config = dict(
    d_mlp=768,
    weight_decay=0.024,
    seq_len=1024,
)
MLP neurons of a small language model. Each row is named by its layer, matrix (up: input weights) and neuron, and shows model dimensions 32-159. Each number is 500 + 50 x the weight over its row's rms, rounded and kept within 0 to 999. Numbers have three digits each.
A block is one neuron, or neurons of one layer that tend to fire together. After each block is what it responds to, as a language model described it from the Wikipedia text at the highest values.

L2.up199:545413533550576571586562445523483497524491544500562533483540582494487494484539540478416545523459569553492448557525476423506428524475496435548521515532513487418573485466532504507515485355423455488499514459486519488549451491529520482465463496586560487468495504507422491519431536537547464400487551495459512527486502453611515479473495476428494462494525527463485561565486575520507524479563
Description: Sentence and line ends

L5.up191:465504478389431586486554420529502562545544411448469495504525548529612568463542538437536497501448558513472409573468523429562451418524495434536473565490561486512497432433570515445521532448557414530410388575529507474471425570502423493557418482536590468525429586521596527484453530457496428503504545491530513527660615527451455504473490520476510426392470485517451577480480456623477471466491
L5.up219:469488517532525520448467546505499456492396531412488458561495509450575534452504378463623587588506521457512555427451541603507554506535548523440495571484453483447538445445402476487498490537372440503488438554407455533528476466537463482435551515524490558445530518435591440530577532468481465454554440532482463576563458461466451501538529536600546460498500465422527506543533466489470516455511
L5.up262:426449537503420548559501508379466547567446488478551445512542472509492622550496546393442545506471511533524480553472552439509460483413495490559512490406494474503446473438499485424476478409594441517476465519548550485575593586526533509534554491461546428512488566498520454461535504498537470616498568463516512563514395517490400534566551469540454392499468508536516500424512377550562524532512
L5.up342:455565467539449565496573571511451544514449495531543492572520491473541569470593454464357524537444427461538569380559478470531483474493625439377493480450571447414509486544543461513486491522504469434487539514470526497504501536562418438547501557462561499500474421537545450481585537568534571488542449506563507544516459514560501468390554514528538383534560502468489462471464544467405526521518
L5.up388:501492495517482611424501429474528542498486602525443536553498545507532543579505457440474592451484466537494462384523528437441518500581425513454510506607548484475506531495617481444505577378522448476525505455515489552444482436505474475489505507527540479535469654425511532519475405447499472550583586427548506522521509552520408435489524490473545455475517462588503442459550411560511504534565
L5.up398:484471417518545544462481468481396488470400580528492401507561592450515467517498469478500489480415499549488482439565490492522534429502533473510549550509468562486503515484541477482497516446501436492581427529457546490472541421527466436635508538471547399493453582538540471460497556469526479503565542388509535528470502545413446385521521522578514487423448471510496518494524397468435551502500
L5.up426:481477519508448567472491507530390495492515516483413542552517522398495511439476477513618536566513460461461432496541515480580437533497450510526531591452415507574507467495425480506505426500517569503458469539436560556526557390532575422552492562434504436440513490464534541511543509540541473585538494547498549431457424459468435509486451524541534545439464385472417590441499490528480611575595
L5.up462:573493497408572536545446489461433601566423488543513465548459577483508435474539407414454545561475568560507525453533472465500486545551599418511484465429460484481499542501550487507569518447487495603467509538406498538452524582619482507520515536518437447574515483417520518439505480487513581566467367538486494512493412478504527503459514557528477434482581434602519575434528576521449511457551
L5.up490:580457535588458540475439559455490481552502487548591444522493494533574484540545422514518428482601480519550468513517418532551446535585518460548538505454457453465397505467509417500399446464457511533521510542455457460590546464487520479489513614535538464476518583501605457525506447509549522610531560593404464494514475506443474400550534558485494529479543495496516434506484498533426513448590
L5.up546:474582545464681561493499464443427478450456555461506523558548496419563471522417389449505512515445510524502560515548516508572526532480510562521439577420515485516503460499489553582467481510462397438455523598533482510532544487554515465511501588428573389493529484593480463532472581508514523507463511448542519490466591512466538470509495415464442535525464504444540413494523493483523455516449
L5.up572:509531430549556530489428535581424480584548534508568564575494475511559489562544501416556431451382494414580440466479485469575466493500573464499561491444536419494446480509468442479491471491481495378406442502573471417442538500529579397473487488451617457434479543473536477571496514549536533577441446467466525524503495515461501467595468527534529464417550456482426493551479393544534586547620
L5.up607:557423489529526499567530432415456599544442568568510501481585570510491523459520530411524405520471495522523464415536515462490509488505587526518375587431528487538517463507482426421531594477507464544452533594402538517439478516484426424569501533525478391548421513512500440530494444469453578484466450463542498482486513471469489420504457471481529445465445433553509605493445554475499553531490
L5.up614:485540520463533479468453491390445492467507620422532499540489560503566537482521435588587504497493599569421561456455458526545502426478527395437548557468506550490583505502504453494504488465455520457477552422484593561521501405575535478483528480485526468446460583463563550548519376485533513490603503488554523569524450489420496446515408482520463451406456463383523517413538516559507470414413
L5.up652:499487487428527612464441497482505499536474457570501468477529468464514561520561465654582485494399530528534548501559538527406470517431498457499532517417437486535496394506478478508480493418509541489393415432530581443451552517563530489533467538454607434537544523459550496484456540494535606619610455482464413504540469480429516455578637507586608539456482473564500466585553524504525505565462
L5.up689:497506510523450552502494493539521497401429502414448551508459616444513472411593418486458509511455527442502511481509431505486416483544401460491538506553496516598532529466470554483505402405509545471545485523528527451566405495542561520491500441532492483444526622566551418514585562529446476528536513525580569526509395464488541459590524536493460559428421402469548431514469434526474595575550
L5.up750:488628490497517565576444491427538494548472446497473457479534474545460503524599512510480492448452421503440552504458438527380476477535502470467386523497592493520501418488546462445497503447477440516364457515500454385569489550439477510547578556461490390434600491533502481465520437559493570523496528455572468526539446589523484486543425498516558480572540571522473481451461476543558442563563
Description: Adjective-forming suffixes

L3.up42:445478448418429538459533488461508491462522509486461464460507577435537462428588505584464446518395480463604521527561551483396514461534505407574470551541466493451480457486462559477492510453472553563524538541442527555496525597520500459490454472535508519546570484546485442488470487445529507534559421450602507505532473558481531478562508506554434530592550525488505511393609599509476496432436
L3.up134:498570432501458531409524554501486477466492444456520473506539592464541496487552458441521513522416549542477415410560550433527427638482485482445390482560510505404564564485453501528490440467482466563513496523452533476560519468467467485483544491451553477446489511508466496441523530516453516532535470439533494498409399519423454391505521557529514479545551483475499497422544557605497551427425
L3.up176:364510489448530582447499448481512560517452463526443392564513604465494459473523460491476516484470526485587547438497569468618544512523519438508436532480429572566433386524492527537583519471494527567566547554475519482558507507456496516507446549486487475510501508606522410446485519470466451559483481509494399582419582512443446399488509573439513445503483499553426477475517493424557508456511
L3.up734:478527466482474483531470522462510516496524452470446593535530563404584492437538452446531510567501454587443456512529569498476560527443465509456589555398378574492460526488501552501492481462506567491528503531443515505512488574546497466627413484442532486564526449453601442506472467458506514522529411474453546523495431598537426497519526537536440482454524587572481403467537518501594501491487
Description: Adjective-completing suffixes

L2.up500:609531534530432502519594539455554593498506506550533547482544587476559488458566387556518488472462479532571548495500508489457496495482428550495416511478586584479489502509560486455598540633356504539373452537441606450493507588452536516548513493575512425495572490544511462525561464533431561477482434507480476474466536517487445476641528501509472551529560506460539510432439497476458585487398
Description: Word-final suffix tokens

L5.up12:518516458470513433509447386412478480523501455454472502453570519501555490464640578504459548521460522439529497365459545500393612531496468488618489546549650493556480499457479541524547416409540492544472564532553580536497439475465522499499535550542439490476541475461524544488416541551551503603493506501541600458396408582395449555461527536456485558519516477467553516462526498539515469496519
L5.up129:487540534482479531469414536480471471588489543580516520416541604553455430442518521479387562570469454470485627507533474467556491559482570440593503482575579513499487571512428484474434482477457472519443509452462536613474499500525453551522476530553526540525499460576499525501542569476505538560453562430560592517436407418425610468473538468492509474475530530510510549576519517475583557537452
L5.up132:469445515485526489495492499479554523503472563472548470531595510529544411391600510468481487443548461560468548502536532492453610453476525444539409465419493485437517511610410515411524472562546485508506577419457493492565475604517487447528408505536574571498414513518486437510395500550507452457465472530503459392428514388498517489446586471501519549503523534594475518503478486521479496483503
L5.up167:532544551601522454399451508472556406580529517503500462523562467471497453447471439529486446616536540406546568451420426571503520539525525491512464445529525503498539498598459536432431419550480450521547574541463494558679511448548482513400474496562538565535445554600436475523631466594508520488453535463496453484504491460497457548464538392521519536514459523472418502580452494492481456511517
L5.up203:484517591485537517445409530450463445629510471492439427484551566486541620562485395526438513544541516509457432495435535540511477548463461477550481554498411395497502510591518466433548475489565468600566594578508476526476553561617547545575471586501524498510497406610507518427470450465480456503580489463496560511502490483475522509431506476479515454526499514507442475494426490526531440454514
L5.up208:461555492616467490556521447461474546544529470528474432477464588514525598505550474550506566395417475525519521504421515623484516458361436402558588420532445540500451531541529565491526474557567645554580482458504502443538453533436509525556589572504481445468517518501455479528426527533543458614503522457480490566481493462456459541429583385533477479517477515524515503566454524528464461551538
L5.up234:556509490441613539473561493493537549500496424550452578541584606551490447383630423529483437470449524567542567562564471549565417400477491429600438457432428462527394540506362498519504501458537503541477431517497475558498437481608478558560504519519526489535489479482592554392479487396453521504470502594476516475551478454519592541520539474547548572441557455540414514514477478463569525550526
L5.up382:606471469522468531384562553499503539566516545506556461532502550451558468600474488480464454603584467583535484457539428507522527477458590500474593471577406539441539589533468509463493544459450489437467496518591493505519518490476539521502512473517459478501435517481459507519471533469576520529462514387457498485471547492543533529418569533549573587558523411512537529519416447509446497566475
L5.up412:569575491501473628509447507423509466479467562476546480569525594473489590475525439469531622482444399521554523517457532518517497563492437462508499496435556444462476431541580570587451432507510598495396563516543476487564490532500481561519421467468516505454460517492557546417485612477503427509466583431495383456474409417484451468446521506505576538535527609429523587500457579508409506490498
L5.up463:527466483437422506525541562478454466475475574518455377509586434583566395527519506557421540613468489459361517453511474466467476464422560552576513429454517424410417505488503503511510491607484494434501543516461459551465554520577460453490437566512537440487428521488480497385508575498524436485554501607432524483554492550466540485509493523527519568473486465427559571604484496467488481559498
L5.up480:465531533523466533338537523503434477553479458473445507551494564450453554422511480540586468582549574491475489506543490544429442446514511447507536487455487524564459481504441529443429480566523483535533602480469452491459578427558497403447510465521459494599497608469411493512555470570497542553418491584487558587528470554500619493470467464524402523488543498482536445507482439546480483476508
L5.up521:545478531489529492479419501489581540439466468512451492432594498451519494478560485444496442575488453572533580487498552334486517556433548523559534518551570490488459430504529439376539531468450528645499438577514553457407527489527499572493479414479534633515518517518436444507524588570466530447538450507486655511455461454503544456481487449566534471472482550545460480493513517516434502474573
L5.up598:517560579415502526462530465569494472535597500439506541542466500540451513457504514564539594504526496535480504499419388550505536510458537504497587504551475523547551414518537479464481416453467506493520495499537492390581476469586485511459483457529542570473449514444421505422507595473496372567511561516560513614498555488550496513491455569574509548519534402503564455444422453572448547576538
L5.up606:529456572435499517448550505562463500427444530464601421546496559532464415511505424484513573477540512567512450467531466527524521451504495485518536534437435416437522527539486602447465443472469509576482482548487541589455529529542400533451437435508486441515588534395582440498445614560510463489473518422445570541447553460535613480437525520495478554445471450508515527469514477474526399550528
L5.up670:601441525482493521459651549394407542508424513510547469542538456516469483460547622506480498519409480482509474527430513534546558469458469435564508438508482462437577497477506535492498550471428470449477505515491445611570511467609480453495443538403461530511516474445487522427427546545473539566486520530505573511561555460447496501428495507567523460599434457513429495522464573544451556490583
L5.up719:413503551456525471498505489434481486425532490426501500438552476460562467475561476498513458569405599564458568545405551562505510462324575540530535559428512453482562356502545573511558527520519586510423457456546428427483584448540556527479550503560449509519423555538467468474460529490485479456520557507470521537576482425515529557491530449566441563491487562560479394474462508496493465539501
Description: Paragraph-break newlines